config.yaml
n_layer: 13
attn_scale: 0.0884
parallel_block: false
init_std_up: 0.027
MLP neurons of a small language model. Each row is named by its layer, matrix (gate and up: input weights; down: output weights) and neuron, and shows model dimensions 192-255. Each number is 50 + 12 x the weight over its row's rms, rounded and kept within 0 to 99. A neuron's up and down rows have the sign that makes its largest values positive.
After each neuron's rows, "fires on" lists the tokens most often at its 100 highest values on Wikipedia text that the model never trained on. A number after a token or word is its count.

L5.gate425:69 42 43 44 51 68 54 56 54 53 51 29 36 43 42 69 50 51 52 60 62 56 58 31 59 53 47 78 66 52 76 44 33 53 36 52 76 61 52 53 58 42 55 55 45 46 52 56 24 34 53 40 55 95 78 45 46 63 39 46 56 61 63 31
L5.up425:53 53 29 70 53 44 33 34 54 50 67 37 41 32 57 41 48 27 53 42 65 57 55 49 52 55 47 50 33 75 64 34 32 59 61 30 45 81 51 45 41 59 68 75 42 58 51 58 69 48 45 47 54 47 73 41 46 61 72 56 75 58 69 46
L5.down425:57 51 57 40 49 31 56 28 47 37 49 54 34 33 30 33 59 62 57 37 71 68 56 80 57 61 67 30 54 46 44 45 55 78 55 49 63 44 46 58 42 37 57 81 46 52 45 44 40 55 53 52 29 52 41 40 44 70 40 60 47 49 59 34
fires on: " | " 37, "\n" 15, "1" 6, ":" 4

L10.gate646:59 52 38 38 70 61 48 31 67 57 49 60 29 51 25 44 48 38 36 59 48 53 50 35 44 65 33 44 55 40 37 68 44 59 59 34 49 27 44 49 37 69 61 47 51 37 18 44 65 41 46 29 52 64 63 39 49 62 55 69 49 66 51 51
L10.up646:55 48 52 45 66 48 61 38 56 65 61 51 54 52 53 57 47 58 71 48 60 40 41 66 69 64 23 40 59 41 64 47 22 66 48 57 32 59 65 47 48 52 58 60 52 45 00 41 43 28 48 33 49 42 34 43 57 53 65 47 24 59 61 39
L10.down646:74 44 66 39 40 47 50 47 42 52 23 39 27 53 52 65 48 56 60 71 50 44 65 65 60 46 43 45 60 76 52 61 53 55 54 62 53 56 53 53 63 49 47 51 53 55 44 39 35 42 51 49 62 37 41 50 62 68 45 44 47 97 64 56
fires on: " | " 56, ") | " 14, " | −" 4, ", " 4

L8.gate202:31 54 48 59 47 64 53 53 65 47 57 46 52 43 40 53 26 58 43 27 34 49 52 62 55 48 56 59 53 33 37 69 43 65 69 19 49 64 58 43 53 45 57 56 46 61 72 52 57 53 58 44 67 55 50 50 65 46 56 43 47 52 38 30
L8.up202:43 47 51 25 36 46 44 15 58 65 59 35 46 47 43 49 55 60 60 63 46 52 65 59 34 54 46 59 72 45 61 71 27 29 37 14 46 49 56 50 41 57 49 32 66 59 54 30 42 65 45 35 41 51 66 36 78 51 46 59 68 57 52 54
L8.down202:47 50 65 39 48 40 62 14 55 49 48 55 62 18 60 46 51 39 35 43 52 55 39 39 54 70 32 61 38 45 62 52 49 55 66 39 51 63 48 68 49 60 35 40 36 26 37 51 68 71 56 17 29 51 60 55 71 38 35 59 52 25 46 47
fires on: "1" 30, "2" 11, " album" 9, " single" 4

L2.gate274:61 46 50 72 52 37 44 59 42 66 52 49 66 42 56 47 51 69 54 59 41 73 43 58 40 56 55 56 48 53 37 56 42 44 41 48 39 74 51 71 45 49 47 46 47 51 50 34 40 40 52 47 49 58 64 46 35 40 59 40 53 54 47 57
L2.up274:57 56 62 56 57 48 65 65 64 46 45 64 66 28 52 59 45 29 63 41 53 51 49 69 44 21 58 57 40 48 54 56 68 44 70 45 60 43 50 52 35 48 48 25 57 62 34 26 51 42 63 47 63 42 48 29 43 56 69 27 63 63 60 63
L2.down274:55 35 59 51 53 55 53 27 46 72 39 57 40 43 56 57 44 54 51 38 25 56 37 60 50 38 27 49 19 43 44 52 68 63 36 73 58 57 32 49 49 58 40 50 38 41 61 31 51 44 31 50 72 45 60 30 52 29 66 45 43 55 53 71
fires on: "andidate | Votes |" 18, " % |" 14, "| " 14, " (d." 9, "\n" 7, "- In office " 7

L3.gate414:53 43 66 46 58 51 40 32 56 52 51 81 51 38 42 46 46 56 27 42 62 56 65 58 54 40 54 57 58 65 48 56 51 34 53 42 61 40 44 55 70 58 64 48 32 57 48 51 34 54 48 48 82 54 35 33 44 53 51 29 27 53 64 54
L3.up414:33 53 55 49 74 20 57 37 46 65 51 47 64 47 53 54 43 52 59 69 48 51 58 66 46 32 63 58 71 58 48 59 51 48 68 43 48 46 40 78 63 53 63 52 32 76 61 51 39 36 64 68 45 46 47 46 52 57 57 50 60 22 39 48
L3.down414:31 48 49 60 63 54 48 39 56 40 40 54 53 46 38 49 49 48 33 48 69 39 56 57 52 59 37 65 71 47 48 55 50 51 78 42 62 48 58 50 50 77 65 46 37 52 47 53 60 65 41 55 54 51 30 51 41 88 58 56 41 48 59 73
fires on: "'" 25, "-" 15, "." 7, "- Website:" 4, "/" 4, " Y" 4

L3.gate1085:30 52 53 43 50 65 46 55 53 48 50 35 61 68 40 56 60 70 73 48 66 50 67 48 62 39 55 36 54 38 60 44 50 38 41 66 39 41 59 57 31 50 44 49 61 36 76 57 39 51 56 47 80 57 71 41 70 38 62 31 71 72 40 64
L3.up1085:37 17 45 30 45 65 65 68 56 48 57 46 50 45 62 71 41 44 49 53 43 52 51 47 41 54 54 41 31 48 47 52 54 35 27 69 41 49 43 51 61 68 51 66 41 57 43 35 47 50 38 48 62 49 47 55 54 26 45 43 50 43 41 32
L3.down1085:31 72 46 37 50 52 44 34 28 49 51 42 51 34 42 65 48 47 69 46 57 57 53 63 37 44 56 41 34 46 58 58 51 69 42 57 62 33 48 46 43 77 54 51 65 40 66 65 46 56 45 42 46 57 55 39 72 59 40 35 61 57 42 66
fires on: "| " 64, " Forward" 5, "\n\n" 4

L10.gate169:60 29 40 25 54 64 34 69 44 56 28 61 30 67 41 47 73 38 54 46 62 28 44 56 63 41 61 37 29 45 55 51 52 55 46 29 43 48 28 67 42 48 43 43 58 37 43 55 56 68 51 64 48 62 77 48 74 53 60 47 63 60 39 36
L10.up169:53 22 55 49 69 17 29 60 48 81 63 46 39 65 59 47 56 55 37 66 62 55 54 45 53 20 50 44 44 64 35 76 46 42 47 51 54 68 52 40 53 44 45 50 41 60 72 41 65 58 58 41 67 61 33 59 53 68 45 39 32 56 57 57
L10.down169:66 57 60 65 46 41 43 22 40 44 56 58 44 64 41 35 60 59 42 60 55 44 50 41 51 64 72 58 65 58 66 25 57 28 41 65 41 58 49 61 31 49 50 41 49 46 50 41 37 44 74 47 67 46 46 45 30 41 44 62 55 67 71 62
fires on: " |  | " 38, "| " 32, " | " 20

L5.gate1325:52 55 38 28 52 55 54 47 50 36 42 22 54 64 33 49 34 60 37 35 36 48 53 52 60 60 55 63 58 37 30 52 61 63 59 57 54 59 53 25 56 60 53 38 51 57 38 54 60 43 48 31 43 49 55 49 72 58 59 56 47 52 53 11
L5.up1325:47 47 66 71 60 45 52 50 48 59 48 34 57 76 45 48 69 51 28 38 40 67 68 52 56 40 45 53 42 55 35 59 54 61 47 49 70 55 56 41 43 27 49 58 46 52 37 30 61 48 58 49 50 41 60 37 75 38 47 65 39 38 42 42
L5.down1325:55 87 58 47 58 42 43 42 50 36 60 22 58 39 47 52 45 46 46 56 38 33 41 63 54 50 54 47 79 50 53 66 56 63 54 69 25 48 45 48 66 30 66 39 54 61 53 46 43 32 35 42 42 36 43 46 41 38 42 50 58 65 53 47
fires on: "–" 34, "2" 11, " J" 5, "." 4

L2.gate1311:79 61 58 49 70 17 30 38 53 47 71 54 39 24 56 48 25 52 57 57 61 40 48 33 40 57 48 60 42 40 41 58 35 51 68 48 47 51 48 52 77 63 55 58 57 35 44 43 33 48 56 68 49 64 53 41 62 16 56 36 51 63 34 45
L2.up1311:50 41 30 57 44 38 63 41 69 59 52 43 29 38 22 53 44 80 60 76 63 46 61 54 36 32 45 49 52 35 54 47 41 40 52 48 18 52 20 53 67 32 54 65 63 39 41 45 50 51 47 46 51 62 55 43 48 43 45 50 57 56 50 50
L2.down1311:65 38 77 64 43 39 51 39 34 44 38 58 26 57 46 46 46 17 56 42 39 39 62 56 45 54 61 40 28 49 43 61 73 56 45 41 42 50 55 43 52 42 49 50 51 57 35 39 48 55 70 45 38 39 45 49 65 51 54 50 61 63 52 54
fires on: " | " 25, "as" 11, "AA" 7, "is" 6, "a" 5, ") | " 4

L2.gate352:43 50 23 29 69 60 52 48 47 57 49 44 56 51 53 66 37 38 52 43 54 64 54 53 55 45 44 35 54 49 35 51 43 67 46 41 57 76 18 64 39 54 41 37 65 47 44 47 35 70 35 44 63 55 61 56 34 72 35 47 57 47 39 41
L2.up352:53 45 40 62 54 62 62 59 39 64 76 65 40 68 34 55 30 44 59 42 37 49 33 45 55 49 37 40 70 52 37 40 37 47 33 54 45 46 52 64 30 53 69 45 65 45 36 55 29 52 49 48 66 43 55 39 56 44 53 58 39 68 46 40
L2.down352:61 79 61 47 62 71 64 58 40 50 52 48 28 49 60 66 66 43 51 44 55 33 40 45 52 49 49 39 62 41 31 24 46 38 61 63 37 47 54 39 28 75 50 49 32 61 54 71 30 44 52 57 58 53 51 43 57 63 80 43 44 45 52 60
fires on: "p" 50, "ang" 6, "." 6, "ap" 5

L2.gate89:72 59 46 54 53 63 44 47 53 42 58 38 57 59 54 52 52 27 55 50 55 51 25 60 51 30 59 41 27 42 63 61 45 68 68 40 46 66 52 53 33 50 54 43 62 45 49 43 49 65 52 41 79 78 59 36 65 74 62 39 39 54 62 58
L2.up89:39 27 43 63 33 66 25 57 46 47 50 32 56 52 52 55 52 48 52 63 56 59 65 52 54 33 59 46 35 51 57 63 46 51 50 62 41 60 66 41 31 65 62 40 47 34 42 48 42 41 49 42 63 80 48 53 61 37 51 63 70 62 51 44
L2.down89:47 59 57 44 58 41 55 32 24 51 63 44 40 37 42 42 48 52 56 47 54 51 37 61 58 44 68 44 57 50 52 44 39 46 37 37 43 36 31 62 64 44 67 21 45 39 49 29 40 58 51 56 62 74 51 52 52 55 48 52 55 50 68 55
fires on: "\n" 62, "| " 31

L3.gate395:31 66 39 56 58 64 50 35 56 49 24 56 39 37 49 49 42 43 57 48 48 52 54 23 50 31 38 46 37 44 55 46 41 64 38 50 45 48 64 54 42 64 39 47 64 38 42 48 28 34 42 59 37 54 59 49 52 36 41 54 58 57 67 51
L3.up395:38 64 70 76 44 39 55 47 62 41 56 52 52 71 56 48 46 36 50 41 47 51 41 58 46 34 56 53 53 52 47 56 26 69 51 48 64 51 48 38 36 35 58 40 44 61 51 47 54 47 49 18 47 50 27 58 34 38 38 50 61 47 38 42
L3.down395:59 52 68 42 64 46 33 29 59 39 56 51 61 57 48 45 49 43 56 51 20 62 42 42 52 45 56 58 54 52 29 66 45 41 47 36 56 54 30 52 27 60 60 47 39 57 59 51 48 66 45 52 65 44 42 65 57 36 69 68 50 41 33 58
fires on: "\n" 90, "–" 8

L10.gate1079:62 45 56 58 46 62 47 15 63 58 32 45 62 31 67 38 44 49 49 48 62 37 53 51 58 56 42 38 62 36 42 47 59 50 42 66 46 63 52 35 61 34 56 48 42 62 49 54 65 32 27 50 47 45 41 20 29 60 41 55 27 40 38 53
L10.up1079:57 26 65 62 30 25 46 40 59 30 41 28 48 63 62 57 54 37 59 39 41 39 49 71 47 30 56 51 61 70 35 40 44 48 32 58 37 59 45 72 61 38 70 69 41 75 74 36 39 44 69 53 57 44 48 59 54 77 58 48 38 67 44 46
L10.down1079:56 51 66 52 55 38 60 63 62 48 43 50 49 50 47 41 46 45 25 40 50 35 41 30 38 48 33 46 61 47 48 56 55 45 72 64 60 52 38 63 47 42 46 47 71 58 58 38 47 48 44 62 36 43 54 40 48 44 42 45 64 74 51 45
fires on: ", I" 17, " | I" 14, "- I" 9, "| I" 8, " I" 7

L3.gate13:59 43 50 81 52 44 30 48 43 58 50 71 58 45 52 56 42 50 46 70 64 39 42 74 49 56 22 61 46 62 59 40 19 30 59 43 50 32 44 49 31 49 39 54 51 42 43 68 31 44 49 48 44 75 65 53 76 37 66 63 37 61 65 43
L3.up13:49 66 34 33 52 45 65 49 42 52 39 53 56 26 50 58 66 49 37 61 48 41 58 48 41 42 66 65 31 30 43 51 69 57 38 59 52 55 26 42 31 68 45 78 76 56 49 38 38 32 58 46 53 71 53 52 42 34 48 52 45 46 53 65
L3.down13:57 52 62 38 39 63 54 55 54 40 59 52 51 31 45 76 49 39 64 64 49 76 40 46 56 49 70 47 41 56 38 70 57 47 57 20 37 36 63 53 75 55 51 33 58 56 48 60 45 45 50 55 40 37 40 53 47 47 66 33 66 62 60 53
fires on: " | " 42, ") | " 7, "2" 6, "\n\n" 6, "ode" 4

L3.gate555:54 52 45 47 65 34 66 43 36 51 50 53 65 56 66 56 48 55 46 52 29 55 57 47 43 58 80 70 47 49 58 53 52 53 42 41 64 36 44 38 54 55 51 24 47 44 48 45 63 39 45 61 44 71 38 74 58 39 53 53 62 47 41 47
L3.up555:37 49 49 53 50 56 63 49 46 55 44 45 63 33 46 47 57 51 67 45 60 47 56 70 22 44 30 55 58 19 59 45 58 43 59 45 60 50 36 38 49 44 49 54 57 48 38 72 39 53 43 43 33 50 52 51 39 59 31 54 28 66 45 67
L3.down555:36 75 47 58 64 42 74 42 66 57 54 29 52 32 68 47 52 56 20 22 58 28 32 59 34 34 46 50 50 26 52 61 39 51 32 49 57 59 35 60 38 67 37 43 42 65 55 51 58 63 39 30 41 63 47 49 65 57 46 48 39 45 59 56
fires on: "1" 27, " |  |  | " 17, "2" 15, " |  | " 7, "er" 6

L8.gate447:50 49 28 57 57 47 61 42 44 47 58 55 57 54 64 46 44 46 54 59 30 42 64 59 43 33 49 56 49 62 47 61 35 40 61 67 72 58 31 49 61 36 51 38 32 40 24 47 59 68 52 40 66 55 46 58 51 30 42 63 51 39 60 58
L8.up447:71 56 64 67 63 47 46 61 69 32 56 71 59 45 32 62 51 41 54 58 54 37 39 34 48 49 58 46 16 44 62 61 39 34 47 35 51 54 43 69 41 57 73 85 45 55 57 50 80 43 78 58 48 42 32 60 64 41 51 40 63 49 47 62
L8.down447:62 38 49 59 55 64 57 48 60 55 32 47 58 29 66 54 55 56 55 57 24 35 42 59 50 27 46 65 40 73 55 52 50 48 47 50 45 56 43 50 54 41 71 55 49 38 56 32 74 47 49 33 44 42 45 55 54 46 45 35 48 40 50 78
fires on: "\n" 44, "1" 24, "2" 4

L2.gate184:50 68 41 67 50 34 47 58 45 45 57 47 42 51 57 41 66 31 67 53 63 48 48 51 49 47 78 41 22 32 53 56 61 64 59 54 72 54 42 47 37 40 47 52 60 57 39 41 46 51 32 34 65 61 55 59 46 49 69 68 58 60 59 48
L2.up184:64 70 69 48 51 63 62 55 39 49 71 45 56 37 41 44 61 51 48 37 63 29 65 59 55 44 64 39 46 62 34 44 56 39 48 56 58 58 36 43 29 43 65 56 61 60 49 37 43 63 53 44 48 52 38 58 46 65 58 57 45 44 38 44
L2.down184:46 64 36 62 47 56 53 57 44 67 52 31 52 41 55 46 58 42 75 39 40 38 85 50 45 36 38 42 78 54 37 39 57 67 51 53 51 48 55 42 50 61 51 64 43 68 59 37 58 36 54 41 48 57 54 49 33 51 75 42 54 41 64 40
fires on: ") | " 25, "1" 11, "2" 9, "8" 6, "." 5, "9" 5

L3.gate428:58 63 46 49 87 51 64 56 47 56 54 52 44 24 54 55 49 39 74 51 51 60 67 68 62 52 41 40 50 40 72 53 56 28 49 57 62 58 55 41 48 32 48 48 37 45 55 40 49 47 36 52 54 61 48 49 45 39 65 43 34 44 70 65
L3.up428:39 61 48 37 32 56 41 32 67 48 57 42 42 40 72 31 41 41 29 27 53 61 68 51 64 55 58 48 66 70 30 53 33 53 36 64 39 76 32 72 36 45 41 31 33 43 50 64 41 49 64 47 35 46 54 37 59 44 41 44 54 58 40 37
L3.down428:26 58 62 34 67 68 23 68 68 50 66 43 59 52 66 47 50 77 49 55 54 56 46 53 56 48 58 47 73 44 50 31 33 46 56 43 49 31 47 48 63 43 49 39 48 05 42 47 57 41 48 56 41 42 49 32 44 60 64 62 46 45 51 52
fires on: ":" 19, "ov" 12, "-" 8, "ev" 7, "x" 7, "n" 5

L8.gate1226:46 58 57 47 61 43 46 46 69 31 64 55 47 41 41 70 35 42 32 55 44 41 45 55 58 35 63 64 55 60 55 51 68 52 35 53 65 43 44 42 45 42 48 44 46 47 49 66 61 74 53 48 32 58 40 37 41 51 59 54 60 49 70 51
L8.up1226:47 63 59 48 40 30 41 45 31 47 71 44 37 60 51 29 48 46 51 54 44 56 52 36 60 67 64 63 50 46 65 61 67 47 53 44 40 36 45 41 48 33 45 41 63 51 82 34 73 54 40 63 50 28 35 55 62 58 61 42 51 39 51 40
L8.down1226:51 63 61 67 44 39 23 29 89 41 57 35 51 64 50 55 37 50 63 38 24 35 42 62 25 49 22 61 57 31 45 49 52 69 42 50 57 36 58 39 79 40 44 25 57 67 45 31 66 51 37 43 52 55 26 60 50 44 67 44 22 46 60 54
fires on: "." 34, "1" 19, "2" 10, "7" 7, " | ." 6, "3" 5

L2.gate541:35 54 41 58 66 31 52 67 53 40 41 36 60 47 57 50 36 60 52 71 65 49 56 32 37 48 41 40 50 38 28 51 47 40 63 45 65 35 52 49 66 36 46 80 53 52 46 55 65 49 37 38 60 57 48 27 43 57 58 38 59 55 50 59
L2.up541:60 40 55 59 64 32 54 33 43 50 49 62 62 72 41 57 71 60 58 21 54 65 46 49 29 36 50 49 54 54 45 44 42 59 51 41 54 45 56 58 21 63 64 42 45 64 75 79 54 76 48 67 68 57 50 51 59 53 45 22 66 46 49 45
L2.down541:49 60 49 61 49 43 55 44 23 56 43 44 63 41 44 69 42 49 48 47 37 60 43 26 45 15 48 48 67 37 49 46 35 52 65 48 58 75 50 56 51 57 34 36 51 32 47 61 66 53 12 39 33 44 61 45 39 42 59 53 55 46 47 62
fires on: "–" 61, "th" 5, "/" 4, "ru" 4

L3.gate480:48 51 46 53 52 09 51 49 42 40 37 24 41 62 55 77 49 60 44 31 40 44 38 64 53 51 40 48 42 47 39 41 66 58 45 55 57 62 78 48 51 36 57 57 32 38 48 41 40 60 38 27 54 49 52 38 44 52 52 62 72 43 51 30
L3.up480:66 52 40 44 66 39 63 43 54 57 47 48 46 53 48 69 55 43 53 50 49 28 61 33 49 54 28 41 43 41 58 27 61 68 58 68 42 69 46 66 63 33 28 72 42 55 57 33 57 58 48 67 53 39 60 43 47 72 30 55 54 44 63 53
L3.down480:56 47 36 31 46 54 56 31 82 40 39 38 39 47 51 67 37 40 45 32 36 49 55 67 61 27 53 78 42 55 29 40 66 63 51 37 50 58 50 45 48 40 51 54 51 45 48 65 67 55 59 44 53 71 52 45 41 40 50 37 41 43 41 46
fires on: "." 100

L5.gate465:46 45 52 68 43 51 43 51 43 47 39 39 61 24 47 43 49 64 64 62 50 74 42 65 39 69 57 32 33 52 42 48 37 69 53 44 67 41 50 45 56 49 65 33 57 54 44 40 50 42 47 54 74 62 48 65 44 56 41 37 60 43 35 73
L5.up465:33 65 72 45 53 27 55 53 40 31 42 46 35 52 26 54 34 47 52 49 47 62 56 41 49 57 60 44 52 31 35 30 43 33 62 36 65 42 62 45 36 64 39 61 35 41 56 44 65 45 56 54 50 48 34 77 33 45 39 66 36 53 41 57
L5.down465:30 65 48 59 53 40 64 55 52 41 60 57 42 44 43 39 61 55 69 53 70 67 42 57 33 57 87 54 44 75 20 27 63 65 66 64 47 42 45 28 42 19 61 53 40 53 55 69 45 33 47 42 61 54 47 57 41 52 48 44 44 28 45 51
fires on: "1" 44, "2" 30, "–" 13

L3.gate87:52 44 77 46 42 46 47 41 61 50 49 42 48 60 22 41 75 45 41 39 64 53 53 62 68 38 57 41 49 62 60 46 45 41 47 42 48 54 43 45 74 36 35 38 41 66 59 50 47 37 41 51 47 61 51 28 78 77 48 49 45 55 37 50
L3.up87:69 52 44 53 47 56 36 39 52 47 38 54 44 58 41 37 73 59 48 51 69 60 57 62 61 21 51 58 55 59 49 32 48 40 31 34 48 52 21 51 72 37 38 50 43 64 32 62 41 56 51 35 39 40 50 53 56 57 41 71 60 72 49 48
L3.down87:42 57 54 55 65 57 54 46 42 28 51 63 21 59 29 55 58 22 58 43 37 63 40 51 32 54 47 59 51 57 47 57 51 43 61 32 78 52 51 63 45 29 55 38 51 54 30 46 46 59 38 57 49 56 47 41 42 65 58 39 43 65 49 62
fires on: " /" 24, "/" 16, "ia" 10

L3.gate234:51 58 44 71 54 59 45 70 57 46 39 44 48 36 50 25 51 41 35 31 71 48 57 43 40 47 53 61 60 59 49 61 36 64 43 30 69 38 30 58 50 67 36 60 69 54 37 48 52 46 64 40 77 68 39 38 47 58 54 57 34 38 56 55
L3.up234:30 48 48 41 55 49 57 49 61 52 47 46 43 32 48 55 51 39 57 54 70 57 58 45 68 53 52 46 68 55 44 54 45 62 45 44 61 42 47 27 44 59 65 51 59 52 32 26 38 67 56 50 63 49 61 32 38 45 65 58 51 39 72 52
L3.down234:46 43 67 44 48 67 51 45 33 50 54 31 47 46 44 43 55 32 66 51 59 30 53 43 27 79 48 49 61 50 57 62 43 55 57 39 61 52 47 72 66 46 49 33 53 42 65 42 47 54 55 78 52 54 54 37 49 58 49 49 39 58 49 47
fires on: "\n" 51, "reet" 6, " of" 6, "f" 5

L3.gate1196:35 59 37 44 50 44 46 47 48 50 70 62 49 75 29 39 51 59 47 50 39 46 41 60 34 24 50 59 72 57 61 56 42 63 66 45 56 54 46 60 69 27 62 56 46 46 48 83 55 43 59 64 41 55 52 30 36 45 58 43 47 66 58 32
L3.up1196:44 47 42 49 54 34 47 53 34 57 20 41 20 46 38 40 70 55 43 65 54 18 52 61 52 27 31 32 55 60 53 63 51 56 36 39 55 67 60 59 33 53 40 45 46 63 43 37 25 42 54 38 47 53 56 27 50 51 57 55 51 71 46 52
L3.down1196:39 37 64 67 53 30 46 53 61 68 53 39 52 43 55 53 51 51 48 29 61 54 60 65 29 28 53 50 52 37 40 66 43 44 65 40 52 38 45 38 46 52 58 33 43 33 55 21 72 40 36 27 34 60 52 54 40 42 39 52 54 43 47 60
fires on: "1" 45, "2" 17, ", " 10, "\n" 6, " label" 6

L10.gate617:35 38 51 62 63 48 48 63 41 52 46 55 38 71 61 45 51 54 33 54 52 41 63 47 49 64 27 24 76 56 38 40 48 47 52 38 57 55 45 60 64 37 23 49 58 33 76 42 48 48 33 67 62 54 73 41 39 50 39 42 39 54 60 40
L10.up617:50 38 58 44 50 45 53 44 52 39 64 60 54 56 58 51 63 39 48 50 40 54 59 36 38 51 47 50 34 38 58 45 46 61 57 52 26 61 60 49 50 45 42 55 30 59 62 55 45 39 42 45 76 50 70 44 30 42 66 59 32 65 62 38
L10.down617:54 49 57 46 51 51 66 48 51 32 40 34 68 25 53 67 47 52 40 52 40 42 33 42 47 37 43 62 44 52 35 44 66 33 59 56 54 48 47 57 40 46 38 52 30 50 49 41 66 56 29 37 61 49 66 49 70 75 81 39 54 48 54 43
fires on: " | " 23, " (" 20, "." 13, "1" 6, "0" 5

L3.gate4:67 43 55 45 80 55 44 49 67 47 41 57 35 50 49 36 53 47 77 49 56 64 49 36 61 67 54 57 55 41 48 59 64 60 60 37 67 31 67 64 36 65 47 65 50 33 40 47 62 37 38 19 57 66 60 44 55 56 58 34 68 38 54 39
L3.up4:55 33 54 58 67 42 46 53 65 75 46 74 52 44 54 28 43 42 50 31 62 66 46 67 45 30 46 58 49 58 49 77 53 65 55 45 35 29 59 47 54 63 49 51 55 37 28 46 52 53 42 40 42 47 44 52 55 50 71 42 55 71 59 45
L3.down4:54 49 77 49 71 46 64 49 54 52 53 47 48 47 49 53 48 53 72 42 26 62 45 30 42 37 43 49 47 42 57 52 45 47 71 62 42 72 53 44 38 75 66 31 33 50 51 45 41 70 35 51 44 46 56 67 68 40 72 51 48 70 38 51
fires on: "–" 55, "and" 6, "akh" 6

L10.gate301:46 42 61 46 28 37 23 30 49 28 57 59 46 53 65 48 58 56 66 42 43 49 35 57 55 55 37 39 52 42 48 51 84 55 46 62 41 42 61 62 59 51 52 58 56 48 67 56 38 37 68 41 52 65 63 55 53 44 49 46 60 61 37 33
L10.up301:46 49 41 48 31 54 38 57 50 61 46 60 40 44 49 37 57 51 46 46 46 55 41 48 38 56 39 61 30 47 56 54 39 43 38 40 35 51 46 35 47 39 38 69 60 52 69 56 43 66 55 51 52 38 53 45 53 37 38 40 58 41 80 56
L10.down301:65 49 60 49 48 33 61 42 55 55 43 51 35 50 46 58 29 48 67 52 53 67 24 55 38 34 55 53 34 57 71 32 56 55 72 52 37 48 48 28 48 15 63 47 56 71 60 59 64 66 67 38 48 52 47 58 57 31 56 39 44 66 68 63
fires on: "–" 60, " | " 30, ") | " 5

L5.gate154:46 53 47 53 32 51 63 54 50 47 45 60 36 47 47 68 44 44 52 51 56 50 47 44 33 36 45 26 39 60 58 54 46 46 44 64 44 55 72 28 75 61 51 41 45 52 41 27 61 62 50 42 44 55 40 39 53 53 45 34 45 53 31 66
L5.up154:48 45 43 43 45 47 29 44 53 57 60 56 58 58 40 51 22 49 78 43 34 87 54 34 49 50 47 41 68 56 46 57 53 47 71 60 53 44 61 41 66 52 42 34 74 36 68 38 69 65 38 67 57 51 47 47 45 38 33 43 71 29 55 46
L5.down154:38 67 64 64 39 56 36 45 42 38 69 46 45 36 40 58 43 74 57 39 37 61 50 33 47 56 36 59 38 32 51 40 31 46 46 49 56 40 52 37 52 40 42 37 50 43 47 35 58 66 32 40 36 41 66 48 74 46 39 54 51 31 62 12
fires on: "1" 33, "2" 10, "- " 6, " place | " 5

L2.gate577:43 58 47 76 52 44 47 62 54 38 55 43 56 39 47 37 44 60 55 79 38 33 63 65 63 51 50 54 28 42 54 58 48 58 56 40 42 45 47 22 46 37 76 45 35 56 56 55 42 79 48 40 53 41 51 54 51 47 42 53 66 47 73 54
L2.up577:55 47 52 55 60 29 56 73 37 42 70 42 38 73 34 61 47 42 69 56 39 62 63 41 61 61 56 56 37 36 52 26 68 67 68 46 37 55 35 69 51 36 52 57 58 36 67 38 31 49 42 45 58 53 62 48 41 58 57 64 43 57 34 41
L2.down577:72 46 53 61 27 35 20 58 59 26 59 23 24 55 44 41 73 48 60 47 38 45 57 48 66 77 68 47 39 43 67 62 36 41 55 68 56 54 58 46 49 63 38 31 27 50 58 30 64 56 34 59 63 49 47 54 41 62 49 66 45 46 64 52
fires on: "-" 60, " under-" 8, "A-" 4

L8.gate873:42 57 49 54 34 40 38 33 44 47 44 57 56 54 51 56 55 55 60 47 54 34 53 48 50 45 33 07 72 61 30 48 49 58 55 55 52 59 51 57 32 48 41 49 48 48 39 45 54 66 41 46 54 62 49 55 26 85 38 51 52 58 63 54
L8.up873:57 52 49 48 64 62 66 46 44 62 51 24 50 47 46 74 60 41 55 19 45 41 36 60 30 62 43 38 49 60 65 48 51 67 37 50 41 75 39 49 39 44 43 74 43 49 40 38 48 58 60 68 56 58 42 54 40 58 42 67 34 49 60 42
L8.down873:40 41 31 55 46 84 59 57 57 64 32 21 57 61 42 60 65 53 54 39 48 25 22 71 38 41 58 64 52 46 42 49 59 47 49 54 47 57 50 23 30 31 57 62 51 80 77 57 43 43 43 53 56 63 34 50 42 57 58 46 47 29 53 46
fires on: "." 96

L3.gate725:43 64 23 39 40 46 47 48 55 36 41 50 47 30 58 48 54 54 52 47 57 36 46 63 59 40 34 46 20 45 43 66 76 45 47 38 73 49 61 34 50 67 47 57 46 37 64 49 58 54 49 36 66 56 58 40 40 47 44 35 55 24 59 51
L3.up725:55 39 59 54 55 69 74 81 56 42 36 50 42 66 44 65 54 52 42 45 25 48 57 53 43 62 50 45 63 15 39 48 61 60 60 48 53 69 77 27 64 56 42 42 31 43 58 48 43 36 61 55 51 42 54 49 41 43 46 49 49 52 63 26
L3.down725:56 42 43 40 41 24 23 57 39 10 30 54 56 58 32 55 65 43 65 65 52 34 44 64 46 54 43 29 38 42 53 64 54 37 64 58 46 53 17 39 45 52 50 42 51 23 54 51 52 36 33 45 44 39 30 47 67 61 67 59 52 33 77 53
fires on: "/" 25, "-" 15, "–" 5, "ie" 5, " McD" 5, ": " 4